Weights of a small transformer language model.
Size: 8 layers, width 256, 8 heads of 32, MLP 512 SwiGLU, vocabulary 8192, 9.44M parameters.
Architecture: RMSNorm before each block, rotary positions.
Training: a variant of Muon for these matrices, 434M tokens, 6618 steps.
MLP neurons of a small language model. Each row is named by its layer, matrix (gate and up: input weights) and neuron, and shows model dimensions 112-239. Each number is 128 + 24 x the weight over its row's rms, rounded and kept within 0 to 255. Numbers have three digits each. A neuron's up and down rows have the sign that makes its largest values positive.
After each neuron's rows, "fires on" lists the tokens most often at its 100 highest values on Wikipedia text that the model never trained on.

L2.gate431:107132128126125116141138123133136162135141135120119138092101073084154148094122113108139143130139135150144103103193126139123103136109157108126091119130132147148139123161109133150108119089121148145177170115093130110123137137145135147155151123194153089165156137121089147152150105130122134105099070091130142132112162094119140114098124144140129090136098154163126131136144143104108123159124
L2.up431:112134135160105136131160163095117132153118131138096145062092133166140122125119113139123108140115158144108121078148188142159096170114166156070104130131133147135128162148164145145155139117116161117151157101114120106097108125135119191134170117160130127161109127130147122090157131151127118115094100121095104133160126133100151082103107142133146114109073138116125143176129120101066136159113
fires on: "s", " round", " League"

L2.gate235:108141106150133157102115154110096103129138113144156096110164117119145137156176065133113115139115155111098152159156126099136171152172075155106137086124133161171102134098141109153132182127129119121118136163136145141110109136133084167149143109145146112088114146135149076118119143155114080131111100140065127131122109154084090120118171129098115173188119156170094138114107130113145111142141
L2.up235:072134154145125122104134117200191143130145112110148113173141116136124115123153118137109063133113134135105159155151120122120170136115120102122131096153103113139142158121119101138134123132109120138126056092159154098160113148153121082108105134117175097115091129173088099120154149073178113108113085132141118133128123169114142149086126128131161103129149083121104117133135129174105159137137
fires on: "===", "==", " ==="

L2.gate299:164161111092159112134170120114120091137133074122139125092099129123069093156177190128152099152154152125131097090071136110139110134180135165110134133131137090155093165124161130132122091126151139122185148166151124129122131134186136154112155132101119135166170156133145178105094176129129141192161156106147112174103121144140087136122105110101142147126119103164206126115145105138110099156157
L2.up299:119140113124116136088087149169120121124160137119170120134125150160120082111127136114115111139134113078196107150159103117105082129096137135170161154183115127139140101095136115107129114110166156135096122138162113120113120125120151125132130167088156099133165096157099127134111144113147130137097154133098146127136127165124127112099118161094125160148110131098162088154079120139163108131093
fires on: "\n", "n", "in"

L2.gate483:113144134144082145119128138128120149150149181135166122112141165077177133109088118079144113121161142157114093125132136115156120119103140118119136143125117091127146158141125129149143160148117118111154105106142106121141130131117125087098129106143165110146113163132141121132159103151165143089157125153113136152156168064123086106132121098117142140136155107154109121120151172162146127111129
L2.up483:143171174165135109110169153159125105096123145156180168128128133154132133151119135124176122125182149120142147134129155116181127147129113133097171148123125085093129150129118113135130182109088157129151142128069119123120080133144124153134114108107132143131133132097105106082124145141146145157111114156139107121104132101110112092135123071131136149128155118166110147145129111128080124123155
fires on: "s", "mit", "p", "o"

L2.gate502:107150108126117128153154083108137164144154147117100127136145117117132148140112101141105160099107115105119158129165146109120163161162133102086165175118122146118109083090106137104134163161112157153127136131058141143149107160125092175146184108115118088137116114099123148122107122116131113122112147131138124128122108133111134087164139105111130142086131116135143125131108126102138129094098
L2.up502:100124149146108121121119162118098096121105123093148145110144102116147105102111083141132136156139109134136138093137112090131167129174091120126148153167153100085168144074131129142097156136138158135091097101104150150118147094128139151101123108126122133066150146128171096136085171161155123094135173123122114141123099138096099153123119139101118098083167107146115144149139110103142138166082
fires on: "ed", "ing", "able", " of"

L2.gate443:115106131161145165160153125114133118195092106121147118148090168071120152129142166086145128123128083114134113152126136100117147062123135135177089139122107125141101153101151146148127126119152115147105151150141164147146119126150157155110132112114094101125138134128106152135119142144135155132135129131133111162085135135095123131158158181160132140130174136159152119120152127115160133115123
L2.up443:128079118144121106142107096143107167128120134127152139129150151125139157126144112100132138133140067122149130132120102086154096089143122165092103075112127169111101148100118170136119114163131112123087116144135097129131139132131128148119127107120127117183172134128168115143147145152127141168125178125119097105146118123096151101142141110135133137106180122119139108118154136063179116142114
fires on: "\n"

L2.gate134:136136056079141137107100143149125155175124142123136154116163105127088104113168128131151149130133109133142164135145118109159123111142119156129102149092121150144141130130144179112100127137162129121146079115159153148124147149145138090126135129135157100121095114153132146108141105138166100114148105103100130102134148104138095142151077168160118126162127146088163162138148137142133129135094
L2.up134:143095117156101111149070146136158165109088118148134127135116094145113132162136138100131127111173169156158120147122126128104135162123109124125093134121085102148107086069102159141115124112168154130134120138115106112140149154121103104112135115154115069127083122136118164125160089149159103110127160160116090135121104137141178107105155125136099182172127106159116111139149136120140113111130
fires on: "s", "d", "e", "D", ".", "de"

L2.gate257:099139163121163131157140106115144146108104140122066141140169138160138095121142082143137136135136113155095119102122127116122163106140155107161099134130123128133117125123104120132156110141140136162136087137103125108132144110091101099141133114120129146150149073084129083120126102155169159112095158113082137172088152137152106130138156158109129168147119090122123124112187135121134119138103
L2.up257:102117171093131158153139111144141090124127098162113122128133139099156129116118110136159141117116138144117150163110129147118132061150120117152162106130142108156130128097085122140107128085154091142087151116175136100140117151096077129096122129099126144141163108116093116148140089088147167162148113137123093079121106144132115145171116118101114114112120119101120143110155100154146130141060
fires on: "s", "f", "e", "th", "te"

L2.gate428:105117147078153122118141152177122157134132134095143061087138134131131125141131122112175114128078160152143109124135114127142146104121113166177156146120127130144094131128122134119117148130138135146159103134080127143124143173180135109118187140130102147134131130134168169138127141127120126111080090167125146124122133099138124165113110145163155176194133133114109121131150177128131111110118
L2.up428:145124105086140142160145116085103120139143156099120135140119138110130158175131120119099124112139148168131193162116141130112100117094128121113114127103093113141101112152136120148135130066165087178137127150164179111077115166125136112179066162126104129155124152079152157075143126094155099151135138139138098160143104119108155126126122125060115110124170171095098083139101125138119143145158
fires on: "ing", "s", "ed", "mer", " previously", " of"

L2.gate434:146102114131098153116095144080138117199151103092139130128147154109112089127140148141106100113159111142178095140117085136096156079141159149106152138147147112162152123120140163127102102174172111148125161135090134117107143126131166140164138121112130135117148134119111120130069175113108064150155148115129101149132110131098110111104137131149116097141135214142160147168161161166143172129166
L2.up434:133122157109140151128119150138130141132123105109138118139123157118099071140100144085101173134116139115135131143173169084112083111195116089106098130118150112109133101085143135105099147128120112118120141128101146113101135148112126166129165075140149135086164127119131149139097102107095084138129121142149146146160104107152121118117162106116178100184101143173097123120124082141148164143122
fires on: "ing", "ed", "it", "ance"

L2.gate468:140143117122146136132139105180136193133060131122114135115118074127137161054091076139136122132087123114123160095153115117134127109100149080115108152106107149116109126169129131134121098129115121145125129128128141135110148094155142121150132138122120089164143071140091133120136132133145154074134166107109137143133136122167086181138149178145151136138117148110130103122135123182087112110141
L2.up468:152153156111125088115142125137130155168122140097160140128140104151077134134115097093170139126093118142132143130127128139147136122157104074124133133115157109095159126140107138176147151116161092112084124144143127114116122086120113083160122112125104193170148113165087112155137131097106142091132173096102170133115148109094119174100138166173185157132177097165159134136120074168132125162076
fires on: "s", "ă", "e", ":", "mar", "-"

L2.gate124:125127131098110100097124127166138131122118115061144133175103138126129101108124133158118104127116131136101124170072120175144147131152124125111175128104129143161149139125118087151136108141084116146146115121149125159134182167120138109098147096127164185109152143120137123137161141136152142092131107131095172133109132174054145116116118148050146150088135112106108113141102136115113126135100
L2.up124:111085093122139131121166156123161093122105124164099116091131104122125179115126151125113152112154154176157104132145173145086117084126133162128131109141143108111138115111125129142122119140128136141144108100131103139185095121107115123136140134125134100127120098112075103154139079174134164093134162139166137102140164170114130133153118128141146131103158178183153141106185168151158189125162
fires on: ".", "on", " of", "s", "'"

L2.gate68:134113126160125151176119145121117111098151154153125126110148174127153160128129097114102129113143101083109121113120162137127148165111103128203146109117124110123136082122136125162119145174145159163109104156096126132121131092143102135102148113096130124134144127081113156144112088141124145122176113145132206121100144149123118101148156125112110104116118121132093133108134152112107105162129
L2.up68:166120118154132117117170155147162101091134124112125139097119123149125157161176112188149127129134158124117124135117154177143120127156128152168148145112125154175126140125132125161109108145085117150122111149154111112136174131145138102151127087096100140134157140129135105061073116146115139146172103114139145080098181114144152112118061108171121128122132181123133158127126133132103145153168
fires on: "s", "-", "D", "ca", "l"

L2.gate430:103128110157118169128111121135095090155112141120118150116175127095107124139092138083128131096129124160143109169152099096096098137122109151089124132162127109152127139119137102132106120152089138101129112128194125135122129087117094160123118141094120172109107135122160061187155115133128136121133143053134122121131128127133141146076107112124168126131153150099119157122132145090148157149091
L2.up430:160080141103142127104089169144134104147116161162143143109097117105127099129158132110083156112136133122147121154154143093148171124110112152132124120145112094170134044135151105068117141136131073147159130090114139154130112159129105132131096130133136152103141132127113147133148177141141140112081121098115121127140164106162110145110149108122171128128125101122126128107157125135080132117181
fires on: "ub", "it", "ugh", "f", "af"

L2.gate323:101143137107182135116158127135186175155148173095099131096144099114143118120131115148120147082099134163093097123170114120144124155108129094170097165133105113132119129145069117187114141130147145142133109085149093094141171150161106137133156121127136128114115068158149083125109158131121102142136120113102130166140159147143159160102117141137134130131127114139111133119150161163117121176156
L2.up323:149158141100143137097133106102151159168161149112122106128124122135101097126149158125141123118127168150096119123165118082156140155145160118141170136135095120144150125111119111167136128130129131090079106119123104118129169137175098136135146145120170145149112111158117118088098158126150101156124105075118123155097134149115163158099107148114095126127154123124134069138145177124109103176147
fires on: "s", "ë"

L2.gate374:175146158161146157139144151129149150186163110097144169145151148125106097161118170140141109101138099155148118154130129124146143139099170168139146161122108142141130124115161117155103136149161175153128156118137128096158099134220137134103099162117140145147138122118158151127097153127120103135122140110150104103112104120137133158156159121109108112165155133147117101143104146137116107143138
L2.up374:075119147125158109158132155139165104138117085068129092134096140148131154168103144158138122143106128165164090132150150119120147142123181137094121142107122124131114128139140173110161122132076141150132158123127111141152128149126096147113083095102133122159153108152147127078117132142077139130121128105113149100135145136138125116116121139163092137163114138127127167110119118153147120131082
fires on: "ed", "d", " named", "ing", " written"

L2.gate324:111125137084162143087121167111123104139116124095151137113120091140131114164145142116145105129104126147131066137140124146124123145082124122092144132148119114146126094129155123120132127158154135177156121126157130132112125182183150144072171155115131063059135115157128089134113110161085139082127124153152071122134111145153158131116104132110110137143115085150141114128153137174118110104123
L2.up324:112141146115156100082108152109139104163149113123138087119127081112093112149135124100123124112096175137150105107118148134138104180109179106118107147133122115073114108117107108144090108159119132184123164145159147121117105154142135134093138127147157081110099135128113098142113138155147144138107168178178109155159116093153156120135131111106098132121145079178118117119139126129150131103141
fires on: "d", "ed", "ish", " retired", " born", "rd"

L2.gate166:089144104134121110169119097141124088174132110139104127107119131117126123138172120141088125122108175151136159103131134138093103134124149125124128096156080135140136104137102152135132124118123130100194128118161138112118118133132158186121127107123156101137144143129144143105124195171125132122108112159152083155145116117164114127129114127122099114104144080218158113100141136142113145116155
L2.up166:141134089133091133126130128108120203136169136136149198104118119112143117118142181139071124122118116078157143128150083118082116161143113137133114163151117157107135137119129118136127106155109110118112170125130123147174145169111123134138146113141125116155136124165124106106141094134171131085120094115096111124132168117128138142130178136129093116077129139153129179168132149109097146107129
fires on: "s", "e", "d", "p", "our", "es"

L2.gate18:158088103118152158092111159105127144120155143105125127148140119138199095147136080114139112119151144128087101085104102106146115151126153130131141098111113158154155132110146128149070121113091145151085157114129128147133137137140150114153148089155169137124121147152096138142148122147088148106103119133117143094113110100078148119117132152092138107109139122104126106092134168121143134141136
L2.up18:107121134157139107137115138144083115106111103094125107146184154137126147119126124113108138122107130131131177154167131168137171085099163160145120110100089118108160158135156125148096111123094175120154147100113174092109160089111103117107154118093129120149110118113104092125126124117095153144139120132100158088150086103116142149126104087115096118152156113122137117142165142165096162120074
fires on: "-", "or", "–"

L2.gate146:156107130098117131175161094144118112118134121121177125136137156142145145140138146114149088115114090118131168093145120147161111074164078109126144136093102139106092133122133113156105118134129106129158127152108167110134143129125157093167149166124154138143113188136161111125154125116143101147150121143129130134081114125116162128172151135152140075136136142131171112168139112113111158161146
L2.up146:121135139076148121166115100181117122156137142083158120148123148143101129132127166107130139136084112105125149135165116124113134105152098113081128137114103097115129159119091146126132116126129066131102156130124160127120129135102187118139162165112109137119118129125149137137148157087100103195164164149138142111119130121167158137134164112132200127136122145095143095163118164125131153129136
fires on: "s", "es", "e"

L2.gate382:113089129116149104129107120159154093094073127109146131141155139131118160123144125081157201115147104117107116114145165155128138142116163128128120123139143121113116127145147091081114082117163126165141154139130170151105173124132180135077161137114134116112130140163119164106156128157106108127154122112138142166133087140144167114104122118119166110108117098153125115155126089121154131165122
L2.up382:134146107144148120120136112148131130143086120131153095172148134173122152130184133124128147103117136104128101144124140172142120168089168139092094131133134107121117125129138093096184111119110075147122163093121118104163121154142170163128159156119137141152141134115119143090145107147113094140152139166109140132113134151132172124138143117134156114101118119134138049154093076059153129115103
fires on: "in", "tern", "tor", "i", "te"

L2.gate230:128155072114117142143128102109104113176110156111133119169126151072135171087163144144109118128134136171129125098106140136085111127145131105135107115082123157156128133148148123103143108133104119147138129146117104145143158108090154113075142132118140116123088095130094129150189111166195130093164127074129133110105142105113116148121159135141127153083116087126147135109150096158182076103115
L2.up230:100107126131184103172150154133149173146104139133183137131110088141125121131106084125080112144125139172128111128107146144120120113135149130123111138135143189148174124160144132129114156156144113144128083142158155132103140121118135115070130080112154143091091110132122126123183143134125155151123074100124110164113105094115138151166127127157164137143147120143126125094104070104175095147131
fires on: " As", "s", "or", "com", "as", "weight"

L2.gate491:117114105120104094160101105126106085126112128075090112084172121086155114128147125109149152133142087120094097142135137174103133129124075141115136179104127135155123156121139150096138125098141143128130141154146109184132167119091138135108131106124155085147096161105171129124133093148114110146127136108120131142164141121126136141141152164081109136119087101130126142128157108159099095130122
L2.up491:113135126125122091121124148120136146123151085143119132137111151106124147107128114075113141132128140117144148103137122164104068147115190130161163113120164108116098124138159098135170098121046084097141128136122161114107135124174107148164152112116124146106150158102111146112070108148115150122106165115143100119117118149135120176160126154155067113133103134139084114125119105138111136141145
fires on: " as", "z", "m", "s", "de"

L2.gate370:093147110155135162114147149133105095104127179127176110097144132105138148143129126075164137097215148148104136163156143168141145144153048135156082134112093109104149133100147137145091155158133111159153102105148076129103135142122125118156099106117119161140149109133151148104123155152109083156157142118136054131134143114119168106110147134139139181153145150126113128090109098092129127114139
L2.up370:125126114136163157079125128040140155116143162121159163090099121144115104120129132103127130098110120092151134124106087117139166133143164082078139133101106126114147137125124123110116124116141132143182125166134092144076135108154141103117097170122116107128114130155145117143106120144122081125110140124149096153130153164110112120121105110133141167137147061149116110110103128179099138086100
fires on: "s", "ly", "le", " Role", "ry", "re"

L2.gate419:122125133154116128134081111149128132106142125124091132107096139122131124164123085120143103119142162102110105110114154134096095114110137113147104119098107119142108109148126157143144109160119118125158127145120122102160142119152146135154077173193118134170142120189133086112114096115122100111154111102103120124151100171146134114101122154103155102157098138142150086100157115105119062159159
L2.up419:137102076090122136173117117179115135169121170085109110135082136082104147115148108105108119138141138125124105116143081161152116131106135093127176113149135151158124100141144115108111145118170109117196110119129123155106069157109157094138074131146135132074122124101106123141157165149095115097145117141125179124137121137110104143114135122112174126182125134128138140160119125162102149118131
fires on: "s", ",", "l", "tro", "k", "ca"

L2.gate157:122173157104120121135191105092109141127121122116140098106165102121115158129165146160165119147130172128128132097102141117137134117155079124141142110109171155137107140118075104137120114116094152131169113153133140147122168168112111142095152131161085145106126112106170123143079104101099097114126109109127097143126113122074151121102134114097113133096111118156149120105164099131155103087118
L2.up157:155129128096126144116136098137095118112166134143169098153139129099124176127176158125159107157132159142132176074130132147139133156068089110164136136122105109162137096112105137136098125159142145114079102134107141123126121138093090079124098106143146139147123156141180110119179155129104095155122086102117143081114095128136143110120109100104142122100139118106126098107158131111149143105145
fires on: "f", "ly", "y", "pen", "ect", "per"

L2.gate341:110069131131163132128113119117124120109122141120135130146128166141080113082144102100115125160087127095062109117117131119131110156119179128072125150133118126147137095102149138151138127125117114106150109108152138127097160161091130138079096121100114150140125127100112180112144172067107096123103123184129111138167125118134109122133138142127124147167099102135141098102122097128147137098127
L2.up341:081103118086137088128127103124171129083157154142150103150091147173114135143100137087074136114112117151076100159149122116184136108151127123144132149152107114115124128149137111096149133102140064149138125137136132122119156119099080097120114134094157147173126115132156156118139147170102113109118130121113084107163128104159156112115147117151113153112125133143121162126105071103119180118175
fires on: " as", "es", "ish", "as", "ity"

L2.gate215:114104139143090162124135140110142118105114116109140107135154116146126101079144114117118086127090129141137169113074137110123111086144139120140163078073133134141132150132133157130109082122099131115167139126130114140149111143126102142152144123149131147051104108127072149151152143108138150135118107139129110139081099126113177125138185134150143083116107130111138122176152119149146092121121
L2.up215:112114155114128115138152114110102104108108167110134147116156120159172120121157117119100188147135076133108144089071168115086140112146120094144140094100089160094110160121130144150147113172101142141169142124184097158144159134143146117182106109125161121123110151123097121120143103119141123160137094096139130144149072109139116112146145123120155160112099116134132151134116165155113101146124
fires on: "s", "t", "e", "k", "th"

L2.gate4:135128104140112148086124155108106138117143126125110146139140140123123110095139159149117109185158127139113147138126153177158094080100164129133141133128151131151106130162156126096114137109086099107085151105143087153106179109088154100125124161117134103131066141168178109130127143144171149131132111110091123126114097133133090174119133175080141164119077125124131155112150121120101095130114
L2.up4:123141166159182119107131126112120120147150109135124131076144137126131175116119102108144126098111203138113094117100183160158085113123121082177108111107107135144079134154104186109126127125146107135158146118138115148119147099124158088088104137167138116112099140136135165090083128120126137102137149099131138158118124138168171136104131139127118176101128143124115091110145138114139109137097
fires on: "s", "st", "c", "d", "-", "th"

L2.gate87:143165094123107129116107080092108108141130140125142089125116138109131116120142168116119104163150112130144130142137101103119121143139108107117116155137129109098110128156120173092127163103128130137115126129119173153113058122118124159095117108122148125172122125117130098175119148156122129135177159194103123112103152141128108123137125137099130148127136081182168126130145159119104116127140
L2.up87:128102100111126122153143100133148103133128124077136135126122087135088150091104148131146138111126133137137150142113116112125125182151122124110128099138136152110104133098109135158154098154104172134097123137097139148115145133114082108106111105076115194138166120126162135143078137141167116160164131140117124140085144132105129080124106131144129194111145127117139075139127141120112119160106
fires on: "-", "s", "al", "to", "th", "able"

L2.gate123:083135125150120200139112155150115128102143113143128142138127120128159110137126094144095154144158083130141145095111144195110164155134124128145120130107129151144124160137138104137127144145092131133134136105189148084124116116111130139115133096101175113123139167104114113138187130151145174064120119119105112120124127150132132169111148108087103093102147187108095143130132130139111151089143
L2.up123:090110048136125163133149116143115167132134107137104128171124163127163118148139138136116159098132135114160166122120116129113128157181113127143115142161129115096103138120181113101123134132129170135149152126135101165132114132104110150149146110098143132152152140149157097087168136112131098124134104174132059110131122133073108099117124144130115118111156151088081172147146100099148134078114
fires on: "s", "te", ".", "es", "ne"

L2.gate385:146121159118101127135125090092149131164157132120134118133155148108144160131141134115133191113120128148090154151138140100142157107124105140160140076134144118129114119134141125152139132130121183099113162177124153114104111140102081129125108128116087140094121127081131126136159134115118147153117110086150157127104121128131127086127112147119145095126119155082092172147172087155150126127111
L2.up385:112127106130105148132159143130098151140139102156163130125143105113108138131148130130159102154150128151124118167094117105121124130134110111150147149139131123149109119130155093141094176174172150169099101144129146117141110120133163118135083128133104112140129131127120104123131125110105151104168171118110136108128173116187100158102093147086110184161160156143147121120169135110137154133124
fires on: "o", "us", "b", "el"

L2.gate314:140127100135143117142133121113124126115136143083076118150160133108135121116136125143162124168135153156128124174109114152142139134144113138120142132095124130088127125127119113138141102118152160118157131127099115141124139147079146142110113191104145105126147148116149128146141141146169187086119119127111119127115139145106132068154115114118098055097103163117151145105132145135136092142129
L2.up314:097069127111114093129172128151143123122142158113146130157148111123116136095098139134135118134102148184149158156129125162110143113164141097148079125135138156123120129151181128144147082140103121124142171111129128143129132136095141162162160148124099138084109195103086128126132136174141156133128096104122145131134123126097132094136079110118102084106125169129131120141121113151114123115075
fires on: " for", " on", "-", "ities", " the", " that"

L2.gate469:117089121137124131117140169183121111147088146139108108127107148149099146139110127143136126141152096128075118123167124163072143078148148146130105122098095124124129165130134122147159079120107165069134145111134124147157105145061120112091089152130133131107142134138155112154162093146130145126156125115134178145113133143124127109105138158167112113139127113134121132097102156127128128137159
L2.up469:086110126160117124154157126164166114145139147159148139127154134125149152152126124136119141117151118142081121159119121108106101054107125151128113136081090130144179165112119170125168098103140131097154137102171113146160131133115102124115082126105113093117152093076118111146139088131097137112161115127178140131160110140113128092111151132123093116102168089102126114094145115117135123104133
fires on: "th", "hi", "per", "ous", "t", "y"

L2.gate46:135102166091155121166091107126150150123127148156099128133151133143093114144103132152130150139112143149113138081153105095086175141157098153110127133209124167138142144140139072147149154162132126094131143082117175132096133142162125133078122130164115163171161185114144155117090117103119094150125123098145162154139107145123157140119111153125113163135136153091121142114127153150188095119165
L2.up46:109120143136118144153132175140128118166111096155151075124141161159101101117070119138132119124126165175168146121152137098091116138097157122111123088145107128140142082113144159091081115092151144123136114124139130094169130080155107146111107112144134121146148153145163092118121132159100144127141111100125095134077122133138099131129136132149104118113086126142133130103138118095102123109146
fires on: "y", "al", "ö", "o", "us", "ing"

L2.gate445:107141156112102165147128153083093143143124182111138114127138148145162135113150130115130161111089170143116097109149110104149148123159124144116146131109116098140137166105129117144120129157141132147116127158115125135160139112134106141141144161144147113117142145148115171132070127150104098161067163176108136155103146161107093099123137150125163142138131148137119122089122156147136125123129
L2.up445:119125175131102148155117129120100132168112130103137068135139138116143118125157153121184144111152162144054122153139149129158125126143127119113169155135131086140115123130143130158091130131131093147098062127102099149134103120135098140159142169130176136136143149100104131172066149111164188116164154159141118137117122122106120124093102127145149168080115160131154117078142138124112148159106
fires on: "\n", "in"

L2.gate89:132116142165143156154147123094108127116146133124126097133155142093107089157117165176114157104118119110155148152135142078098149120140120060106111159171160096098073097142075125139156143143185114104130153146125094156160110071143120108095132186122131109132112140142110122148118128135124127171111145114124108077123114165135151122098131135118173127113135143140152142123096126154148143176108
L2.up89:111132136117112150137112172123141130123144158114141083111184109119128115122124102167152122088134106112138112166118113126141129122095096109142110135121162107125096100130087163146133150110162094138122150118145108125142099136116121077107115179096156164110110143132160138125082153125173114136139143120116139125153140137158098136098081147125117163138138083157101124124102113124145107174120
fires on: " |", "\n", ";", "),"

L2.gate316:109115160090152075138111137143129161140156160169177135106147125097067094159129159114134124112117126117103155123101174107138115137149138105171131116110117122149129098104110090164154151116128136159116138148120135124123149116127100121141131108156123166151125189111150159108122133107117135106139102104160082141167077137139153126136101151125168097139078113196158123092143157144140118085139
L2.up316:104147107124151129105152114104152115097111140147129162128162086090092119123160115136128121132126133124167127098151141132111083156108117116130172104144144138096140103083110157107133176127106115105124137175113153138142142155124127121131124099150098124121139138132134158092140163152159108133160122116144090103110088108173162131147094124171093152145130115200168152080130139147110158060122
fires on: "s", "as", "es", " of", " States"

L2.gate266:113116103137165102128158152138105110135115124158171142141136125141127121105133111146125171118142120104120123115116098105140160127150168095123157151123118120148131133183182127107115141126132108099148119136142100115101128119132108111148150119132108159159149151113116131137159117142113136069129117072121159085143133136157105155125132154155124125175144172161139198105146099155165116147145
L2.up266:152110133119171100132094114068118154142080180112184145124099118144141091086174095152152142100152137121117145131077127134169150137101127128089083134110091126141153127187130125098099109124163151121144090129114137091109104100137176126105105193075142129156116142101097150146120157153155106121119091131126150134105113140105147134138147110136120152128104152153150098135105128133133109135151
fires on: " with", " at", "che", " by", "eng", "e"

L2.gate144:168154142078144127146108101168079137166093094117152100125104145179157133095136155159136117111137135129108149106136122142133116141129125086138125124104154146112107162172172117106127122143141134155120141099138125157159116135175144126134141139154109087157105134147056118131129150105134119149150109140122129153131081073079141070144148090084138086127118149128139128133097129098138105137123
L2.up144:116146154119105141142131129145126116116138147103113142140121122093124078156097127135085127113115099155137108101178120146126123092109161145125114101125159125168150135112140123171173106122151118143153117112101213076130117098117128118137111134162127159122157135126103135166151135106132159138124076103081125170117108138111110087100134133118138148125124089122133134132120170094150124124170
fires on: ",", "1", "3"

L2.gate78:142132117083093130159136136134078158149153108131097118115152107132119130137150116127146144146120147147101138154113151141125175125137156067170129131145128137115141134138122139146111116109135133165096145107136128106141169147141143129156156174166094100157103145115096111133109128150101172151131113152054136183164126141137091121129158151125149120189127118151124136142103177183115067124120
L2.up78:099182125089145143161116111122127186116155153098147127117127154158122122194066123144147164098172128140115145133147109132127129148081121139116066168185127095102093130119105066134110123128152121142113095133124119121116129152105119124191107138124099156128117151133092145124078151119164147161114175128108096141178114139130129098129172127101098154158132153154155130127070140143096084103156
fires on: "n", "s", "ang", "t", "os", "ran"

L2.gate202:144156107090124139114155133094103126141103104113125078140128187102119123095129150112152152143113122164103144129136133163151139192136141129100111114151146165146176120133160112163112049142148174175124134167157102202165104164148083155099131089138166162136165137136123136137112143108137125144145138154136127141122165153137110135136141149136154124145087080127110134137137128151156136127118
L2.up202:156074102176119127103155096108147080087159125130089092153154086148147161171100142141151134125113121137167125111125115132150138145144093127137107127100164126162132168158089200124141139101092133131100160111129156103161187123119102123106146120117122090122081111141103097116138117172096138089137123148103165161108166152107160073110158110160139169112141143128109143136124154117118122117123
fires on: " \"", " before", "on", " Website", " m", "/"

L2.gate245:148144146117130139104106123133145127131097134122096130124148107125171138158104129147118133132104135166102103131185130158148087119062163094104138153131119135128115089135106130129149123126143120150130165073135107100095130106110169133147130144140100155138059140154093115172107154137147170113128115105089092130112131102126139136132159119148110128124104138131121121100151123145106131158136
L2.up245:136126115101095128151125098116145122157133143151143160118129141134156122147147129112077134114171153170138129134141128115147177113088134137140121075169102135122135146111102130161079115121093191100160081126147151109118141114140136103110085146091112117132136140163166095130119110120110143097116111133129126092140152182113118135094108098107078146126142155115176100088142147150137154113132
fires on: "s", "e", "ent", "us", " households", "le"

L2.gate268:148124129116175097123173113085143162104104096120080087088169133171142128125139110126148159106119148126139192105154101131165111113151128110135122132132124123082159088128131123135141078141122125123139127177097129172154127184142123113133161145137134122101125126101121157124140145131132126148116128144121120106091114147123120124118111115096164153155133114103222082078121102143148139109135
L2.up268:123129132159145108095121114105111168129154106117102109108150142183151114119115111101078142123105138139146129101137117115098105090127116065147138116067121127100148145133152112123152140143131119128165113160138163129129149129125139115111161109137114156092127161114109134162076145086138083150102159165108092115134154118121116147123141160133145166139120113126132108129139106141139088119101
fires on: "s", "o", "tro", "or", "on", "le"

L2.gate231:132158164126103133166111128115141137139103129107135187102165144163133198118093113115120127129099146106121139158130151088156162106163142108149144171138126079114153109152118130150164160130142108150112152094112147130113086125166174120111158152099100121148118122109145097105114138138139131128134119120152143139102112099147133156137115160133137177107119121144132143169140171163124084153130
L2.up231:139131174134107116163179137123107134143162149125131138143106143136113099151142135131129137128098120121132147124143112115092108110110079062139129121088120115079071115091142124137136094129133116144118109130125131152155137130089136072127116139148114130145078136090140154132145164099124123150111183161110128140118141126139114118127158111132102131141117114166140128128131127086169136135162
fires on: "s", "ed", "es"